Part of a small language model's weights: 3.54M parameters, 8924 steps.
MLP neurons of a small language model. Each row is named by its layer, matrix (gate and up: input weights) and neuron, and shows model dimensions 96-191. Each number is 500 + 40 x the weight over its row's rms, rounded and kept within 0 to 999. Numbers have three digits each. A neuron's up and down rows have the sign that makes its largest values positive.
Before each neuron's rows, "fires on" lists the tokens most often at its 100 highest values on Wikipedia text that the model never trained on.

fires on: "ol", "al"
L5.gate300:475546529534429493522543496514585607543524519494557524457455458435517413489515470541448459476486554583423503440556497467466549482512443515478503504507449507479493470521481590488518487527431565410495552475445452504520480427465499606413460545535486558434494504510505451540554481540472536489
L5.up300:531537465551509417529572459514494503479513453533515591439500560491421552480463475458532437496506501412512476525471511520496569501536545494478453485468478490553564534507587393456423541527530462510453486491524508524494455489470449507594521486510508537519557496557515543497428543502498453521

fires on: ".", "\"", "==", "\n\n", "==="
L6.gate183:509518447551433505482491522553476528441509514558479600559554479495468477429526469523481473476487554445544574452522459559521558430462532419533442481528516555519567540546480525547470517478443506516526469475565540458481501553395513516495513559492511434471501560493571477530415418467450532511
L6.up183:479490513551463472410524487526433484435508485574495521505533507537488465500532446478408452488551479529518549536492490409514529466507494516451538532513473498437578541536505467507444545474479566523551507445558532523432530506513473521443546550502478579488457420442537414477536509450546405500

fires on: "ch", " Ch", "h", " ch"
L7.gate312:488471482556488562527477430450495495488536508494557540414446552532539462478506514476502452472489495530483490462444542523496498510564496498461439541399535464500500511537552519462497471414491535446569523473552483492476578389453526461523528435528505498513502544538615501598477467494541446500
L7.up312:436457444523461525551471483493541537483540480499485561513519516445605530450512471506506537493554541480515557437539574547482405523519481508412452471472512409409461396572464419492436457449485517478470537479497454484452521478482499526475463444515567494542487490534535453489554481444479505510

fires on: " de"
L6.gate204:483480488523523485551481544507541421468524486519527544509491378448544494475435486497499402459525458550473492444524460505450529432502545543553440532441473563461474490501497524509475525532469513500524540558453410522424504522481532481466540511497570462510459589529438510507507446459516515472
L6.up204:514478496427553517532495474511580502473429460595530542403451494504519472420489491509533466481536545519441544458466479455464493451489589532486457485489442561453480477500512490488500542577433538476498536533505505480498457475496433481499594549481481525483549551459510504480521446435461499503

fires on: ".", "\""
L6.gate479:429517471487437572451461540556545532445492474553476474568462502467506518471495528566448493555486494493545513500522450541534586435500505506452493508498528458536491499516451540605504489448488457496558514551524486445426561563440533537462536519471524500488447579484538472569504492490489482588
L6.up479:462522509485489552419509544565523537522487441516525495577460541525527553532509466571504524463450474460555528435515476404493492466540526474471504495484494489516470501525501532566518498492466513511525516506545508483554532590463509531497572515463539476547527516477537461519483421461453430581

fires on: "ust", "est", "art", "ation", "ay"
L5.gate222:452463510480479486542471524536475539413517530469473512471581476510491467525504476529453413498463428485530484481469503530616456514454545523544496498499494538498538609454498465486477559426515511505476536498469525517515577531503542423501524573499527470521445535497451554626454542498498496540
L5.up222:487467482469519481519528542510536555473514563481499491504528527522489444473586479516503464486543460524501483459489482536521489472462544568541520547450427450575569549569496518509427512448555531526421560499483540493546596513514470484498550474506547477536454528470493460534456501492501468498

fires on: "al", "on", "o", "r"
L5.gate22:488522480480479455534546536559495485439547545497540549461501396408481561461465544478496444507496478528468533497431430532484512465462570490549494571549601525492503532424447463530549502532449497479529523423553465493451488518470588557568503470471496487500510536471496455469536504488523423549
L5.up22:484516472498515583441528425494484479480470506487466504477560499466512552495485424482491475566559479462449488450488534452455470544506546461471520540497499575483471495519474487505530494506540483376533483477506547504491588484464461525529498572486516495436528483512455474560467480513533561505

fires on: "."
L6.gate374:469584466524454487490493547524482483521479463497447478495552517524483528505590480419530427531487451534515492540446520465480513543487556469539442527570545508506462502464440504458442497462472535538500562504475472540535615514502406503525460508497550546460486529531496435550506508530457522479
L6.up374:511488485547551552466495474577369458508532494535492501494503490556427520421498470428505482548504426420470471527494466533590555481538526504586468467557594567487483566479422461472494486497477565489454488532498489460505474457547513469528465493562570432432454454495546542598507474474477507464

fires on: "a", "ra"
L5.gate484:507487461472490443478481507565479539515476479524490470588512506459503447504571444497530460502489493523501510487515459562492498486476499477516497413486528578526398562422455477499486509410414570502548582505504484485489504514553495502504511507477543526529432461473504470507443391475500514517
L5.up484:487557447526523508519443496510417529624469491568523469545489464414475509534502457516471504471522470531533459504519476562492509496472496530500516492506551537481405530491469489550554544527468574541477547490516465513541498514483502510519497491457576488478496527472472467432493411428428526454

fires on: "res", "am", "um", "rom", "om"
L5.gate40:463462488510568557457497540507522557425581476562482485565513569460546489514493507526559519576516532525487532396446467456527557463451456511440484555516507498499499464493522471468435518457490479487537554476515486506405503494530522548481490568527522565452493490466511512495498544431531427478
L5.up40:460412496497526541463491532464518550483545495462447478508459488522503514509478446548467487547468474480506531512481465474525504457499472512479494565435440514480515426516514527472478498482495510473519500487566511466454519521472584546515466605525492521543403447501505540568542532438535482522

fires on: "i", "in", "or", "u", "iv"
L6.gate456:494471545493492546590483476521473488513456515510499521527555445446521475499490458474495491534450548511496506433484470483465537463498518520509507511502457527485423478502476565451461539510471523528493524423559518505516495570537553501438519526447596493537544531536487483482452425498454535585
L6.up456:497531523464512521487495513535501518469584490520544452460501446472449541524485439583497509484474551466468519405428510488437446503498518521491540481499564510457461495473497486507462509538488439482482532443494478456472479568466482547537550461352419517498521467507533469529531415462525595526

fires on: "e", "\n", "ie", "id", "res"
L7.gate292:439395536580484560469473431500500466542484454477522466465513512526536470455445418603516498533512515513506438552440476486486522477531464499509512492472490495564420476522464556486486529507448494453483507444485463531548513461493554541495504539567520572465507495453488479479504464520514494505
L7.up292:505432466483489486510571479425478509534505451492439482498356560488543462524468491478474472543471580489463439457442433499482532447569461496556553444476544512441477531478580507515500487529516461414497509524496417457464455515491534501551492594566462515521437473453474474513506506508534449454

fires on: "u", "he", "i", " he"
L7.gate430:493481494487475537484517474496472576466472563490404560583476484508473488513560531504544454473457520501526475431464439546444578513496598547480441476472501498477478504522537492527465484525520526567527598447499440521569563537490468494491515463415551507492533563495431497504513441539551523476
L7.up430:526541509517502563469529442540496498534460552473565558492522524520505519500521502515553521487434558543452566466474487472434538556565526531506534483550490471517528459586443427469476463469426496542525480491544497504553462539498489525522497501527506545438501506517436449493420461439463522513

fires on: "u"
L5.gate154:499465423538508499536373552574476473609493492589543514547571416519532473426486553507473468500574443464484568470494459510464532486510500537494483497499501479536475498517397442501478453482460492505480466492467549575467510503478435500513502532472525439482543528491536492456466524537468466462
L5.up154:504524516474474465504511478544450473545545561527467548541479504481515478523552505498471487529453550497453459472483493524499481411535563416515529504480550489502452470510471498450516467449386501537535505422491453477540367485481496542518518443493529549530502468470494485503508442435580519467

fires on: "on", "av", "al", "ary", "ich"
L7.gate343:441499485519508513577489491505507518530520533527541463493575520433455525469438431494510428448484475525517514468472543526494562500525467469481548489504496547496506533487447417546427480578532513443550487490541505539572444458499483468465475505496478521480539505477527509453502630479458457473
L7.up343:492538541434469502460548465524489521504519557447469480487476421431553453504514551480530541510447534554387502484500499461470459487507484555572557423472542556478569422522490444442464437506540441423525476517540552541567551510423491532500493541507554496488472478495533482506497543505523518453

fires on: "o", " de", "and"
L6.gate388:436432473461542522502516514498551520447504498560412511496508447513606497493431482454507485486460516514540459490452429554550469437524503501528525550483446599463534503582532512502421545489515566502581545512526577494476548497505501447544495495439556476496442516530497465483362476489603540491
L6.up388:472477549468535434535509525526526407474454408477517500501445484487541452438427506391538449520436523577448509521424494486499450470498494553616494575494521539499491532490482502507514535533505480495494549511481431478511560497531545484564484445542441526492490452510393479424524476476445522477

fires on: "ie", " de"
L5.gate478:511506448489466535497523434449527424560503444491535502423480431555623460498501459464495440485496521535428497436501452446506556512514462554560500558473552501512441521533423511429478534489395564443483498508506506542424497524457471471456514509516559544421470526450500458483523374491483536479
L5.up478:551484472477513538486492466485588452577468496496521457462498410536505444499496504495512464521513481550472522538540460516489500472476564474561519500529483534528452540553478515563488563542463557521505509524492572523528490514499509449501531530536523562498518529432506474471469427555509532466

fires on: "."
L6.gate447:505497438586493536495498555581458501444457491536484543559472528484455494503546550524459441525442499506532556473517469585474546469513489512467453477481523534497499461566385586548490484490458557477517478492532509486445605570468453496505535550486532477500490540502537483568475457538462541480
L6.up447:539557458587507510475527560579454545450457462540489609530548512482491484521519502495483458538442486469514569484466486542480501484560499528540462482490516514519489447558430522501461533499447546487546450516575513466506570557458496496439557473514565484482501547448518488518457467490448496528

fires on: "y", "u", "at", "i", "he", " "
L6.gate284:527495535468480450557483531528491506531496480488492412523519465544478481548492573482561510501481512532493459442375505467478491571482556494566531505498544506448515497492496515447435483541499503538482513489503545487471504506488487442501456493510510569466550509494476460505525472548553538473
L6.up284:535489496443482555525483414459505510518449531486524475552403538444514456443508545531522471526495491536522549436489496528475481568524477541500527430434543489449446440549534506476481520479484483525441513584507439527526525447516468526457492540533480467516492469488465510489481485489561494472

fires on: "ad", "av", "al", "ac", "ol"
L7.gate318:465502482446465499444533581504467490521595500443526531519463432504483460491519507530466457445454607512488420526563510465451537501418446511514577444445524485559553482512495533532470478472475494476495505565431540497483560531467503470518553504531538516462514475533498550550558498461530505525
L7.up318:562592461442525476455463486542506531547500584519510519458503459523500582517499422479530478475521468456496446581536516464456495473500488461489497521512436506457453456479474511477447518433449430544509477559476510505508475500488509528520638521467502498517552469549466518457481472580487470557

fires on: "i", "u", "ri", ",", " "
L7.gate475:538433508524521533523420483499508545542511551477542510519557490485535490491502487485489509467530484465484518462463488519505581533451509479489527454507516491478476474475493470498324484546499558482479469498444484521514504483449481613497572486507535497444479515568445464493524479506580507456
L7.up475:533487480431554527475517494489537487544543511475513532493544521465531533489531442469515501476458553487540557461513480524533509516553476449444527518526537503503504472507536528420450547502520464512490511479512386477562437518540506596500512505478525474540513460505409461491566533437498477459

fires on: "."
L7.gate452:497542516556510455435492505540479575466479442495518534461541495502519505463517409479509512492537508479548563512418573435474519506490552487458371473567487546500448516494525518475495541443414487458502516504460520523460509510487496505526536581477542522456569586517538507476428444495483497562
L7.up452:538444438532551599514546544487500531507462481494527459523527457462453488514510509501477445509469528520512483471445456478471496496584480467528502480511547527489471482519456476519467456486482507489542510531495501446486501618488515575570494537518499476492524504561468539582495478524473492521

fires on: ".", "it"
L6.gate493:469486519531472532474480459570521467470451505501513559498508461500507527481411467544494421543469515492562547517466506486501521544453491553474506572453508470537490425559411495529520535538441468507465500469450566470486495531445531507564555534535530601523487559475547491521571479451518436466
L6.up493:563489536562542476494538453452430477434498467493544571579525505421451458476503481488408449473469536506551504481462478470490395512566473525463467531413509530487492534596527447501419544508572517508530527518506531477485557513393455482533479536534533472512501496468497576485486464515420532464

fires on: "h"
L6.gate193:467466546509481537498513485480513541480565501484507469547429526486521482522528529440526494450543542477465500430539609412484505488493427507433415486567498496503486490467462493411457478394561512475579560491518426569552531515486468486521512458511496445445502489475488515548439489458490506494
L6.up193:477512493512486530575436522393495511480497438545495452433524500485527486529514483551485502461500431512484485456473475496492443549524528550505545450570491522560453483547513423590487451494489511535531534440435442558483528503501473548507456465492500518495450502532490467487486471501558510483

fires on: "ay", "e", "ation", "ame", "art", "m"
L7.gate60:492455526475526549547446457518450486403493502480521471615513469482482558507430494533500505528564466517534489458529489516506487553560478445457473587415453514427453495538484501576479528484431518536489500558530554461497504501510521488508533534484465560535499517517463430544448525520565524572
L7.up60:477540519475453531478531573473486493427518584465560503525528517458438533482515531473508487407570497526532576495496549527538499505490557503493532516507511483444526599517532537505479532470535506528507487506534545415511550459461505498508579525488381505471467531473529465525494456408521446498

fires on: "an", "'", "g", "L", "ig", "h"
L7.gate125:451444519518528496443484484514367536504515601522509518467466469538558466511490477505513425442562517510504472528394572430440467538501468535410557522490422489538442527466504475463484462498519499597476536495493472591416478422453517520482492530534465449459520494527426486488477482537503518498
L7.up125:507450527581490535557514492484469573530538494478402496501453483493475458548497474490495511575477415492555488501460449537482450548502525491515515489555516438522477515516491484382541441489518546520501503500466511487479447457413437555475507556542536481480475520518487481500413499516472487531

fires on: "um", "res", "am", "im", "ard", " |"
L5.gate164:515465454499490488457487489529468479441550482543534418510423476458498465491503481538487514568544556517435505445477516466468453433561469451479485525429517537462430516513570483498453513448542587488563574474524542499529539523523515537483421502492525541456516540533527496477392493407552487509
L5.up164:563479473562529477552486518500574508457459523473448435498482429476562489563463480487524452414465549421424483470510464438517521514486479509529476584522508580554444519553548515464472493481520550518605533507462458460536495477521523481494457461462528517524518510461496545494449623503510539506